From a checkpoint of a small transformer trained on Wikipedia: no biases in attention or MLP.
MLP neurons of a small language model. Each row is named by its layer, matrix (gate and up: input weights; down: output weights) and neuron, and shows model dimensions 80-207. Each number is 500 + 50 x the weight over its row's rms, rounded and kept within 0 to 999. Numbers have three digits each. A neuron's up and down rows have the sign that makes its largest values positive.
After each neuron's rows, "fires after" lists the tokens most often just before its 100 highest values on Wikipedia text that the model never trained on; "fires before" lists the tokens most often just after its 100 highest values on Wikipedia text that the model never trained on. A number after a token or word is its count.

L3.gate399:557425492503414492487490513520528456442480482564494453421507464586514446621474501472484444553465468517522469505507526509609520434509487541527617506625415449509473465606523487550578454557530525521489454487489481508555532438490525484558459594462387502460521543520531556601563467406494450482545500495522368440391492479491506544459518435508483491580458524467493380407513526472533492518500
L3.up399:529502580513496501579527461469508483410476501483414441533463528557400525435493510427512545533501379475425493511530463527443458596576476483431467542536582480509531399366484522523439519438424511399453528500506561424572456431502502471511530579516503439484508506418558477387547516541528470417433511493386422429568483504583455542479532470478537465483539550478545526500543466521576488418565
L3.down399:538507482480453446462496562600527407447442517533533474526487470578454546543512504475559505506503500465566454535569529477506547520466500600507610497538426413432440447616461408459498522425486511514481459488491443507390526496551529512466457508476376523484569497584576488519488487500493593479572475535583494463458535559476412497392508403528502548427472560538496440390463588506489531526600
fires after: "1" 93
fires before: "9" 23, "8" 18, "5" 11, "6" 10, "3" 9

L6.gate26:504539511406475601444546515451464499555423461546461509441545523560514466453448467471544537597475494478516531500511461507537558485470521490494502399548532519491496512552422365573498544454464516455434450608495525417545445554451549534528446585481485545500495469466492582520383523409521540438481506488483518455487512450533492587541414541500468540524570553449550485502545472631460496456530
L6.up26:480622431494433578504498527556517519565438573525476575549546468593444498507456503562544493554453549422468441460551480508454509544529526463500472409535498399486511561489577467570542439538440522450512460546482504466556512427407462621444512482495518505474495474456484533446477574567576542425533517388461478514423384559440515428543490420412515501538526519489488517482482464448543541520585
L6.down26:503625524465510509482428574486492500560445528597467486580494445516520532476524420575518591553454504467496408451526545511517478547486479540535471503535518493493455482397478556591579530458499505518440461495588468420526507558452403484523508482488469489443478505447522503622388496490480485463551514466457398452478400504482539539509581459526464480455482620385494446522502609454426525469597
fires after: "1" 47, "," 28, " the" 7, "9" 5
fires before: "2" 21, "7" 19, "1" 14, "6" 12, "9" 10, "8" 7

L4.gate552:449534484471529443512503538483488519454468523520544446454464486441450507520394510473527512428547580499530486490543491460402520495433542461466435410496501590531521503540522511527391601437510532522483319491505536537450432516550489601535562499509483457518416566513581477525604548550516496498495477482503544462520413461455568530538463532541456588458428508480512478470513543599420411486536
L4.up552:507526444482506434478541565472529510504459511578544581460459556444442491565560581483497466566528501466476557538499553509483520443461570510574538442516506494588591523575548534587587512444430397467427461555435457550490492505555546472452513455442447473450545573613462494512510510449517553443534527544524497511560530510512532636577591608504511483477523503486582499437561528427453581515574
L4.down552:451468458532494484457511485537561512494356541515449589535373497506505456444473612564621378498557599513481502480541381400474574582489425532499458470470511413434410531547531449484471523466516535557497486513480532590410439419448528504534458544428498551505467472511544542477487439475565607541451510455449527480540490528470466527481466462445571509370475523537514486547527497441449471486615
fires after: " " 100
fires before: "0" 76, "," 8

L5.gate106:465477496449551444478489512469496512516469563576481519568464528573526469501517561440398520505495486440498500481526509458553491506457527513445527511436468469506515456485470454606555502513436467509414573438581526447580519503479502566468453470559530449448484475519538469403518471513548608516564394457505496503531504421470612485441616501549549460548513478460617537479442495434424576477454
L5.up106:507545493510465485524473604446551402447570519505659502435571482515534520558433481397546466495384505553578494518535488527496523459569572540487570491469535514528535466487495498519425497483489553487587509459476472629476502481465580543514508468539541538554513519508559524421489523562460460454495575399482494504544450550579558506472561434548528438588575536457453582506573468427506504476405
L5.down106:521493465531434467495434589439456329508566471444502480551570406542394539467467495499490501410543505559544453509470439542511513492561449561504524481524519487440541536533500547480491449614458500470462466567481530533575489512512437527512537479547462561494546487522504482434562514473481571481497515488484474508492365572506493505530581422489499502553545507423405486500462530483456491421591
fires after: " " 87, " (" 6, "1" 5
fires before: "9" 49, "0" 15, "8" 9, " |" 6

L9.gate475:464603400501519528475454470557544510482510557499453419489540582584482553473514432487487392475470437429474496499460514525522542430463529465589513440472475608498602454504466570496460537559516496532472494488427574523513488491546501550419440474436557462563545543507510481480489445453478441486483496513509463434548588578576420492579510493619467526493551515468549526449520477432465498454482
L9.up475:467495532613435491502503537525441536474499590498628527509573529487471557444506554484428454584571529550553496509477503465584465466491515469469518562542504457534445507425519438534416545435435512484586382428466505539526519461542543492597493523541474547562431469513541624497524558518505633508533459534539404483437554479487510413476535516486536507633467541492474497454503495451529562501434
L9.down475:442497522470436523346494475528462476521471492531432546425531427500458503520445441501527535519597481538504588527369534436474490513408611513501478550549488599436549501518501513501431581519567579510465483505548475507491565521457544489502478509562534465529437507502513551475539544559523497551483454463518452391501459529530397492532541405524529496570502491505514564522421498550522576462551
fires after: " " 83, " (" 9, "–" 5
fires before: "9" 82, "8" 13

L9.gate238:466415417445546511443429458450437582498486544591531524486429560409524564483529549530459525586519553484533422484509553454487553484592429508514570540545514548549452435591532472529471490486512477469535516479514481514618436538544488495495489488449434529542490501484514486533502401497401509522500520469551443467479507449574415448487526456456556498461505420471478505489474428449551525436517
L9.up238:536552462482502461453530446375579554482532487425509536479484470432530531475439521546478366543474451549506465454606494578505462440631493570568472462478398482585510481541513451436546491470490484532520582481531493468507492455623490509459510588460445527531515532342495492463459448415541484494555511435549428449487627508501405481510519521428576472490466495597487437511514484493506538485492
L9.down238:517533467489473500389551516491616484459548490463473481470525486515451529446492461544431428534511506618566483477512525531456535531550506491490425483495497459444547500550456470444543564523516587529526458490462522481441629589492529451587553480435554528468560514447547442456528504554431569544510553520492568563509418451440497653461501414454474452436492451519485532529455513471491566556463
fires after: "6" 18, "4" 17, "5" 12, "2" 10, "1" 9, "7" 8
fires before: "0" 13, "2" 13, "4" 12, "3" 12, "5" 11, "1" 10

L6.gate492:530543489490567451466509370556469529453411447455459526457447486470478444453484495520532502457617395488601404503525418492502486418498543468464531481415482558517562492461442448531544479493543466506565595477461412483424446437473431481548572492476470476538516467525526467521465567510398555519515499465411520600465485430566525520579538515584565532465554383498396555480431486413532533605458
L6.up492:412514483447543474472466448525500539466521504530463523516517438399535479426512553490470461540555486545558458478506461475473457465593525477545516487454505527497488583586487488451636437574501463524594469438541356487431478469482554483528514471535535537483496471566448529505517520391563515548458488420469571609470456441479473580579435579465464502413538434446480455567466516462472499540536
L6.down492:542506518469468504470545482526472454550487582554524549536633521503474462433480448510429507530471477537665514563445592570410480437430521503423528466433515452491492558496453415523551533530509432571519514462430502507468488532574507548490513506481544540618498437574521468454571511443494495493527538480557499452462461528418459531449522514473519560467573490552492541428568417558494578477526
fires after: "1" 41, "2" 22, "8" 8, "7" 7
fires before: " |" 28, ".\n\n" 10, "," 8, "\n" 7, ";" 6, "." 5

L6.gate250:425435505500476420499531571513435538575520626435485493521621526493457520463458407463458533437414420525536550436522497544464532490576427533512513446480496593455516457557532443499486539531476523576463498522560553514430543456447459533488539547498532499585436502409471504510587591411478455445524472451507570413506512411448476547449497508478550442473556569475508598515595483618601509544465
L6.up250:450566498480469530434546542501452480567603467574424474451539481508522476557371484502527449521453427521434472493477457460540616454477496561517458465418476531489528475499495462472502500480479485577571491495540451468548516553538542481457578486427497476512516548479466480405520419532504457479525504445560527540419563493521398476504444556413534468599546516422503493609555452526472515563503
L6.down250:504481519466505426482525543551511498500422548492493441519420511460490529451544466452442522658552527471407455621482562408465529547510522469485530458480463468511461481538571429410511515422560446553349616564483535467441523469518454426579517528464457476584536472458546557492494488538527489426539538521478507501545424501507468407438554507438469578527451464499526432590519483414428607397464
fires after: "1" 41, "4" 11, "6" 6, "7" 5
fires before: " |" 30, " " 26, " the" 6, "." 4, "\n" 4

L7.gate672:549532477471504480481542527483455502467528495422452507421577537509536407523505518476464543566510466480453485496441433528532449581515479542525547554549455510466495495532482455495466467570548474586414470533446551477524445575511411466542500552507489512448519514523511515456455526549507513489490450569517382506517543426548550443426497435409558530618505473564489579533479484454541504484416
L7.up672:499453443510497566467453472469537474528391513539548482627604554440467465438512465479476470393472456494473412465533435472516424521538540514468526529509500395464490434460449531520457513464424582483571554474511495376490541538565424513453540527476565420491493521465500535489488566514467434490502499507515565468518488486514501537489485527596578449521474412533490529476663465493443612475460
L7.down672:521504462476520466616428547396421515486554535463413444518514566472507447580450536523576400505504436523499473468470432507469445474516485519459564561469453490515525604506448501517536473555504395556497487451510497540444400532535516481437512521518539493454523477486513546469466412573481486550428554545556386544528524441549438465541494492311519484578494474579442479587556481438529491500519
fires after: "2" 39, "1" 24, "0" 9, "9" 4
fires before: "1" 26, "0" 24, "7" 9, "2" 9, "5" 5

L9.gate372:605596561454467541536480582414456489468478541499489530449546452507463498544477470533486497505567588465484505486553525503504450496529466419511419498546505504467529556489384482578473476464521592471481453443493493525459425557534459511502486537550589464418462510532471451492456504488621387488470564539575494431459506435562589394504571512482559534523618474444447445535544508404569518440542
L9.up372:529460557478424495447392469499441544589485444416563492522469445490500390469514472454553422456508559433412537604512520419527340375591399511479480511461479427481568522459540542546520481542574499455530446494440438527518460534560449501570392495427488477485434416371541500558545422529484511513507482524482512566473523384486475583495479474489478572447550505466454571458520520546540516509455
L9.down372:441496482447466553500515460555515548551539458491617403468527472511512507509419535595474468485551444525492478581476573448462445490519579545517468560505486468508506540560555589541461476617463472430578452573501462472478456513479464456461500514533635567547534407388460549451521426522514511493509493538535490572510505479422459461538557528531453449582534465561547550474474390551489559503534
fires after: "2" 89, "1" 7, " " 4
fires before: "0" 41, "1" 37, "2" 10, "th" 6

L3.gate577:527484567545507439493433481502444381555544423435386528473557540509471477450551564500410485429576514432529442540450482521471533413568484523596468529472462513483430525508395470554479523530543479502547482565477446477466484468519481539483455506496438502557565616562469450407481474500508486554421455483616486490535448496504499459525500483494488538584538510455484495487508463513524504430522
L3.up577:489476476466472517460489481467558466513429515459559464479449487535561524464499495496529499478524518505512396480565615529497491462460581484399548549516546540420564452472555499443579486492503507506478383491531544415595499456557520563508539543501607534472493498456603519472437554529506502438577582520399408512430492387538514516551475452525453437465415554463520517458439510519473458465529
L3.down577:477477514430512496482483507522470607506419466550493433457513515461477459491500494552516467515480518503522486475572478503525429545528529600437563488517540420416594478567471541451486456557471498466445434542528594475456403468496488615582516525530598479454435502400450543528427608471556554516617504526509511447462505513426423497544633466464431465520533508449518481435439498475488494565559
fires after: "1" 99
fires before: "9" 18, "7" 17, "8" 16, "3" 9, "4" 8

L4.gate621:494551487557493512544467507451500528451550524440386485534474523495519475466617531568447506555484489552558471443445470467510501452491484531552480402532454445525463405526489517431496516484497532475433501549450609517463532569414415552526389469487437544481534511431497512504552420472569522511483531425434555609522553476381472550489533497541518547551457472491519489524517524555599433624534
L4.up621:476482399531458475553441500504493604455480520425418428426548545522494443466534569607405489528490479451583428465523445566513571421527524502484485514512439470467492478582441511485485504536412527484490400490426531465443505495416453557459469490461452460493510527482475541497505473497542486601501482458493604435467495521395521556409585427524540536500489444515591495496593486531516512551541
L4.down621:510528442458547457480449475400500475442410661552440490524526432453475401499546484492509495526386526591461481612530524512451531626507512414479477649489455495512502447485540507491420383445487470502552490522395465481499449530543565518502588471552534454554505371494525534475477453505556534489460473534526546538587569497466471613499459425504534498524413567528445480613511542593413422511516
fires after: "9" 75
fires before: "3" 14, "2" 13, "6" 11, "4" 9, "7" 8, "9" 7

L4.gate502:474498506480500452566580454476513554522504495542466492524418522531445463471512467492482607574528513515534486486450465514555522469502646559521402430568597559472455357556497483545468632493445552485452479577527488459558591473515407554395491581535527447523568542479472511480610497402561493534493523468566515494433504494500532502531561526428463525475404552572492489543569496527602495517491
L4.up502:480478456519517426494508467534447478525509440509382526495484502587448540545500552493482551521541569593566571502418464445463553469514687416489385459568521519458455537574460628517504514479511547455547473442525539427462528518502494602488506569437474468488498463476375535499538460559481467511506557492526508528452482437460569600596545496533492537540443490501479460512491559461509510522485
L4.down502:494554486512506449469466517437533489507417428552564426443491499494491434504397440550445540481452442507513514486453573447461507488445496425538438624495469521559536528517466529424539500535540483448531512584536473457580568568448459536475411525602502458368528460556537563454536465439514526463546580449473437479538543522428487454562507537458583573415484501534608495489568504488553457550519
fires after: "." 32, "," 23, "″E" 11, "″W" 8
fires before: " /" 19, " was" 19, " is" 16, " has" 4

L6.gate17:454503539417538470484402512566539528504467461503584470513519461495565520538585446474552503514545412523577478408568568446579497352461457580480462647408441495538505530510457473527455462489433549452495474537482538467514471449565446443621556506475460482413485407548487556483431441510544502443547461473490493557527476437482404544462525520502564423488550571524531465526496531485545509457527
L6.up17:464464548468409490500392487572485525579450469403530457482451524487649470477567473492561483518511483495586514451538510459587541433544402547521524453374564525523511538499444505481450442431466506545484554457484496519480478418480511444519476539478462569466543354549507458436537459521497495458483515529480590517447534538476530548462460538478473423436518513439526411511533544484472467443550
L6.down17:482559463495494423486493566539608514524564599587413490465496461423396548459546446483543613472446503543502496502460518510518460495525491561438555548521544505448475526560437436393539432507482523503482473445436522528502462524554484419502501552548470575442462567508480509529461541482510490456479500508503477424531425498459494520584585546389530364532581432453488461551529451621545586589410
fires after: "1" 21, "4" 12, "5" 12, " to" 12, "0" 10, "2" 10
fires before: "," 62, " the" 9

L5.gate324:484586513483543464423428494508537538478544458576477523504467484519539437535496439485469452491493537445410426514523444472426455546467568588526430512483371473466575365407443464464495570564450513477455410453439596516546452589588524466523489572518518545487523559519539471478512431514569492515588540509451564467529444426454557490489475406423514559372579525431556448504555479539508512569541
L5.up324:520511558525419415575522539478472462438382538545550473429477504544502430458575448478459537463487495482437598521497530524505516430381408457480471474615481493569534552470493586595547419450478552519538434487578535490527536536549439610448434518534561540547546504445512538493544487502555488483516388494486535458519458508484593426522568523447581492669501503472501573483572522508448454427462
L5.down324:536554538438490422547487571577461521568418515495428441480473459415539496384399587462505482460540524522423556468512514505570505504467511547553379459532433432593523506508488493547514558565446521436518469501530499405500490509550542524419470562501610526522582509588572537534605577477554507513565555526478495439495551449574525468449624463458575557483574579479570590547575572548444490502580
fires after: " " 100
fires before: "0" 100

L4.gate338:495542530494481488638456480513401503526476545439488413471510570474473569469462459485524434517470458565436509531613547423440499433576503521517452566517414515493538464535541424477489481454503449507431484506442504507458517413480455532486607434474484504542538506397474487490413506545577485523516506516473511487490535495521561468505526420498518554523440547565554499537522437473586456424442
L4.up338:493515518480487488455500504498538554499608568529396537522475588444392479534530567495536461494478452571409520560496416581517514434586520461456435509472500452522558629579481487479392534459455509466509515529514452493469512531515479501548602512628549579526458576535487450498541532501527466614485552512399523524499537491566442519494545542496516448522580484492511447498582567480553482520544
L4.down338:485610461522551466442498536540517454576513512528448543463526573577535492490577481531498462525585522452403502505563509518488499582547469483558362517557362509479469420504433554470533524427418510448408451512536474502408490446489453565463487513506448466481419541494425500528573491585472533428533489480482501455487579490509584565476510537483459421485468486510602536575451558625503577515488
fires after: "1" 23, "9" 16, " (" 12, " " 10, "2" 5
fires before: " " 27, "1" 16, "7" 13, "8" 8, "9" 7, "," 4

L7.gate54:497524534496477449493596490449491488486377527553453449506518551448456518526573568525443433515498448461563377546568402592561602553447517521542500393561432480540470423500473422567533569524458436461547498530418398537490504611466472422498489451504488600454563583533455518561475470443572520510555475522426458529466472567502517490512465444435518543590413486441409544510530451462388507480475
L7.up54:497475671471501541532490512419465445533504501563497477409464494566469495470478486564432529525563604461573544488479547553524516526410492447483508548560407490568546484470528502477491460511410413448446458490436487494541526550610530499460449506382517552417525464501380512546536558549427524420431439458571480507538476484553506435496506445503535466566573482454508458443572433487368544506432
L7.down54:525445550482502431557461509475625458556382517496500538463479547463466523524437492558505489508586518509549476480521469534473501445552506508473514465539582486497372562560451517491528523467487482465505446448435458612521533593449558605525440454578553446413563524515398474535628472509485529618442460456506488483415516473490456489436568486502488506596512413454504484464427467434401561547514
fires after: " " 45, " on" 24, "On" 16, " On" 10
fires before: "1" 23, "2" 20, "3" 9, "4" 8, "9" 8, "6" 7

L5.gate70:545526460507499483476430556442388552516515434480453490510594470480504592433502476539561495442558429559586543408548506571480417414440497391456506486525610523467446376545511541551488517677456543527500446489516476441439429536438513488437424432524507529516553462489538521544499508469537522457514542441474479460487435531431505478454507609410549444600452466431531536454578461452526487595448
L5.up70:517464572476478483367584524547402489510520547407463540489559531534552525485531527527489428464474500447544453517510490498558559505468530583472458480543570392532531526461513515391492413468560408522438513569592552544528501512478511559495642524516489426542447505457499486506535474545528470477545534549418565511511559468560489563448460420466483546552535542555413430405526593497522444552557
L5.down70:478467620510448506471584483510708480540472514493567477477380518510425488559514410506499558506484578525532499442490483473478499487486534442498470585395474471483587565471525494422501471475530448485458477458464455485560544484596495553543503542400481472478523543612519513489484568512456493429473491513572528543455510508461474496531457501563517527478444514578505420576496509504490495528607
fires after: "1" 17, "4" 13, "6" 11, "7" 9, "5" 5, "9" 5
fires before: "," 46, "." 11, ".\n\n" 5

L5.gate242:525552577522483492431523457528446521490491496438464476451432466574443508469584504520518523576670455411403500476546414619473589498579493455471525484582497451489578500426524550588524521454433517529470556533513457537500451521568463521390580567492521580480498497542570624477475451509584573490491520472449444567487513484415404534588577462519481484459482542495550553386532489465534491458459
L5.up242:570475504538530537543412491517577454476531422585473518456439535538509470456498581426547515512450461541518482385617518428533444484521504472514466404456445502505504450457498547536479485424476537517565412525487491485501546532537557443520512464407607543481500394476513434473556510421473494502495529450543445571488486452478528620584477447508474449540521505536526485456486510562523570446586
L5.down242:496506390524422468530429550632532524480488527553477535439470458468455492458538530525492366557565539542481465418546433528447427521490480432487499506549425531434482490512453532539570450475488499548490542477448477443465528574498570546468518451515585605527489494484583549495480466449526568455478494518552394444425471520488548533438569472505470498482383455462524540389457466512447658496469
fires after: "2" 50, "0" 42, "1" 7
fires before: "1" 27, "0" 25, "2" 21, "4" 7, "3" 6, "6" 6

L7.gate637:486497482444514442416515464473430473525519480500442474549556549513515517571389562491393579477537559432448476505512603500556492406484385550582516459484515451473553534479574548493538460516495497481523418464631514488543506593497507501536527559473531501495471431471483500458495494484501447543503462575493410471559493457496515495505385479517527466486401535443473491546578550515481444398506
L7.up637:485559517548553462503445491499427350508532570521607543408439458522405586502495494454496476494503558427435410443492563459459550425580417496529396476443491470533679538511502391517553476446522483448494435465514526478511502598506630493460478530476514483482521545515437417441532462484459523605574558502560505456505456581451483490444522555532434647522424537467465483510569505542435410410512
L7.down637:386507488569505600515494496559477512574538647489500470534489536507537484468492412557488416526498530542523520509488566590613483521527573610553539434526500469513480450466389474529563550501504513499481549533432512518470534390549421515505488436560480499570503500542523562581579521500442559590520455507507433534451455528496427561555482367470480477527439440521563523433487515456464476511521
fires after: " " 32, "1" 17, "2" 16, "0" 7, "3" 6
fires before: " " 55, " Friend" 4

L9.gate12:552522453543506498412438508420581461514539436608486530463427531554397413536565462447456550408521527490480475511399502471488452542476524477486438322521509473471543481480583475529518559443519562610510619439570511515501508484476495531470444435425520445528584491524484496585574492493525473426539527528529514464503542493499436536557462529475451607580489504461531538483415431425467501589503
L9.up12:476452445539519423504512412406443481469530520505563433533451501476531564536484438478433448559577582553483494522522526497537436574438440406452398456595426469562550468521473538510470562479494493442490507528477445549502489599546440477516509441462489638554529505472538489467565541474483538459561473637589516440501414482574604514502508489408507450526485518432483525472507490446490538512477
L9.down12:606531539472550450417488433422529542476463494552540464497376524580522545443557450513544530488496468549573481482582518519437508514444553503473495442469537488439612482482468527447543537518526490552394408426559452507418478388593547426484451558545547503616542555500523616513440564426539440360477398550485526510494650418588486462523568485511427444565540470561530556522478552464508521478487
fires after: "2" 52, "3" 5, " As" 4, " " 4
fires before: "2" 24, "1" 20, "0" 18, " " 8, " the" 6

L9.gate423:518554406381527459465473451467561533431551485527454534542482491486495511484468502482565507487511505581469577572435531442456462438555404516575583484549479522502421493511475495537438557481501517497465530557439448533465522573471453448495430488509472509408545457533493527517420522526505459569534471521575526498456510477496414449458435495540549527445566512458511535520482472495524498496503
L9.up423:413635369476435476427520512470512459425456507471469535604455529413531576487457440423532504522510566556564609498520408555476561544538460503487515529574467461522546508556500520490532493539506489441445518500473447590454568593465500514532619508514514492505536529494464483502491508507523537492534543495600530456570507460488537496494492441520559491471419500451477433509450509531556456493511
L9.down423:448497541449454544497579527471511563485470469445496504496465594505486591535447463439499393474540461435483477487489529491541507494544604433374567498503515546455544537500521497509403452551506569598475483507492554489513450578498473589578525548592532539452462488527540396478488410517505515509517618497506527433560525571534473578484513504479458526444452462441532597545377516502505413517475
fires after: " " 62, "2" 14, "1" 6, "3" 4
fires before: "–" 63, "," 4

L5.gate160:496478530549538447499523524524551557528539441541506438430500419496535497532574582496512561400458463486469495510493476565471450524463478563522510566488574505486484454469504527530461504545561513479557461616577410410539502536499549544586428533448558448489510414526486492582448539469421501487503449469524511444517601479510533494632510451479459492503581517479500541602522562571611476503491
L5.up160:560506492510574496395522556493506469466447536490516508481493463444521503557494516435544458483439609495512553480523454473519459551520395554494479571491505505420332510440487518463535518526481572492518635478427512399483493439418491526507546481528443482498443475416418556548514514453563517512480540508506568513616513438456516466427552379464416488457505449464500484568529518590519504511430
L5.down160:506521488471438480535519490528515535446472477459546448522459536462559507464588449597484492560458499485508491557601410509538425567483447464443498471462436494515513572479543460570482554434604561558522431520450486540525456542458459597642513429436552486491473377462442533510495486466478582436419478478464477476477532495487524535576462546476629476522509517558491580509555423498513526554521
fires after: "9" 37, "1" 21, "8" 20, "7" 9
fires before: "1" 16, "0" 14, "9" 13, "3" 10, "5" 9, "7" 8

L3.gate685:447476487508370439409520585541546493491561389496428498548452472557536509534503529516466480518490504507409456588558517592457534487475509504477488522580496527488592530413503527549550456481559497533529457405470529513477435519528584549551581460542438509535489513476566448412489520475533501523585599577473585519552536492501423560588541412572440466452361514443601430516439535448536441379553
L3.up685:592425496501555537421541542573510517427488442557503521565516519517508498456435535447529493590536554470554495371572446482511504462548507450531620527411495494424491500558391517523545473512446508461499519500555525499542518541460437523534448566526532400522418531412493482502519468499571427469477541450553442525397453515498602394485541563502597538538474526577527444557555581494472595522423
L3.down685:529621467495552532511495508467550479480549525523448452464530515462494460442435514494475534504435525567488570463520375507467525436484520528483553564505356512507525602551510585459447530544510524434512559527418415462583624515522485534527512506562531467519450543484473558520516519550465428401478463449576502470447589515558441552589487469466468584531450642455504526559663485519508544613473
fires after: ")" 28, "," 21, "″E" 11, "″W" 8, " " 4
fires before: " " 28, " /" 19, "." 13, " the" 9, " as" 4

L7.gate55:447429562520503585526516476569482556576465489475532484435538457530515452479499527434562461536500403479473621455476411494462550451557455449526487436530464547493457480535424483457525393455538491502421523508404417588466507430548484446461569505520547467514470543503550503437371452581579493555497469496551424528580502537430550449435391582578462485483577489518535389504407500488525508505473
L7.up55:597516572513512461564549581563521504475502487478432545519526508502489458394507509463477430548473561546548514539526454647483495579544424461553479536473512522532446423490438542557507494547519460551552501496418504575541513495558473584526447509628434519477391535554442442374538496576565525564425550555481412454482480522463647531515517527430521499487465492476460485535536607481514497572474
L7.down55:425445581522462588477407454609468560529518554450464474542445485518417491540466520444486457486442441596447505596482494475470512490531441541580401464512503503446484450463518483540475457483622525604543531550464491514466455575479505526524520458573462459542440459448526681478628513546565456523480515531503527597461508482505483538503543582487547543517561503517471454561443477453556546424560
fires after: "1" 25, "2" 21, "3" 19, "4" 14, "0" 10, "6" 5
fires before: "0" 22, "1" 21, "2" 21, "3" 14, "6" 7, "8" 6

L9.gate37:536564553453548476446427506393551466568499503522569550436449534532527447471440566474511553502455500506426480538500449453560428525411512473499456535399496485525542479461543511537471430357461467553424485536555521546594543467522477480449542439494578495465433464487495519526534372493553459492623430487485547460481448494559490514569467619462492522585502449427515550506453427399438522511512
L9.up37:483568505499619468471520382424527523559444460504438540460547542582503595418652565462510387546632493537429553459604528554578480461483524493457480524598486500474570537482460553519440474560490481484606436428613574493528528512516589538407530454440530466469510513514396511458421574495517528519503458531555461525539553414447460465479519480397513506464435600461524453545405419452495502401492
L9.down37:503470511467588358513453543487480510515461551592548528399509565609520441565571507468571372551625532433501480484489616531470474513386479466448543579512560469479476543557517497487426456493500462423495402456452434570523512518508471505472455469514525524522490474498427461512473582472435426490448466554568524496480447502497557546488563480455527505610470598551515435536446416421403564439499
fires after: " " 38, "–" 16, " (" 8, "2" 8, "1" 5, " a" 4
fires before: "0" 64, "9" 4

L5.gate83:547487508480407535560345441528477508560544380472460510531439518473529480516583491528514513493553567410427451493426522556469412507483490494533472463564431604479599488524585531545523516485432472496495390543484569526539490421501471528604477481433575499414500511469513532470537442526470599386532595495491475528495521541391490486537526550521548549514387468456518504477488475461457540596511
L5.up83:535477435463437482580422474498527461528530494532507536553496428431514489550557488571540500535558559494435393478477494519488515552478542565500476459525481545496597554457469550561551541518439507518461433533381624541576512432598446473535522627534528518441511583528500528507526507442408515512398509572550508573461482463513533490510533475441539573583402477475576411461483414500510459564554
L5.down83:512482497420493447508427460441476501613508482465472499514425477523454458538466491439493503576447444481561483577463512573486530511529443527523510517557434538587460495362477568523563525547538508499469504552454507479545447511523509512446441575570630476695523505553492507555498480474489453475503476495519586593438524466517409489479508446478539517536543486546599509476430511474563397444431
fires after: "0" 90
fires before: "0" 24, "2" 15, "3" 14, "1" 13, "4" 12, "6" 7

L5.gate608:536502487497498479511403493406559531453589632452436497508588508609560587513517467562505522513545492538465485523513478473555439338527481531545397414491434538370537518513535474531540418520526513393527468349506559503443559494550476471530479468535410494543483512492467553483533491572490564459547556518498493531571560538418426569587515629545520465480501453534517515507448391493458566537538
L5.up608:478491443521473484545523447509454498545353364434516482505445508490529522519568587471561447542469483466474536549546490508489581501467475521500511579507554493510433422473415511458528471510492506594462485499464479415506476552521480508486504524422617542482485484487491515469555533456614437553591514454485604540549480604440472474445569475504512396487529594471385436620517450557460486501446
L5.down608:497482550456526448509514466575539479604507599423550598508533475488501509498430458527489618417539499477546489558524447564529540515451525527418582474482566537443412441519461452446445567494518435530515550461442458484452496452525477546450527429482517501468498494512500554507509517431537510519516495532566521408393453564483487426536491472418513510572413503466544426498514456586434506519476
fires after: "0" 36, "1" 26, "2" 10, "4" 9, "5" 7
fires before: "," 59, "." 6

L4.gate492:499565534481564518521473454439386457522448495493467482406473491560514459445526539590513436512581490441445608541545481500442487518486552398459446544453449560496555439438462559511472589434562512554499419523466491471528533452425451479527499489502512498571419516538510557549475532494495505561507571467514540486515483458501528424569600479464408459516553425453442468449510459495581508523534
L4.up492:483496562466502487478505497499611506448427539552482548458471479486489527535540493487445552539453561456409509514514496441561545484507386466564538495454528362530497374468531528471509453486524522519587474480513519444402529546483505580525455415495467484543492459544511522545459511456502591421633430525529502537539502519502502509497479489491425468534470584512530586498455584519420507476495
L4.down492:461599536489559468512506499524486502467486579568507530508462566509543534604546379614503528522430686582512520482532466467460481498482368528523562459494588503448571508458487556538533508480490388462581502378478474459503546475563528490542494483584517538465480521592551519494495459489545497449496452438503517502531483459537610551519435511544542418454611561440508577510570657507492467533497
fires after: "1" 43, "2" 26, "0" 8, "9" 8
fires before: "1" 24, "8" 14, "2" 11, "7" 10, "9" 9, "5" 6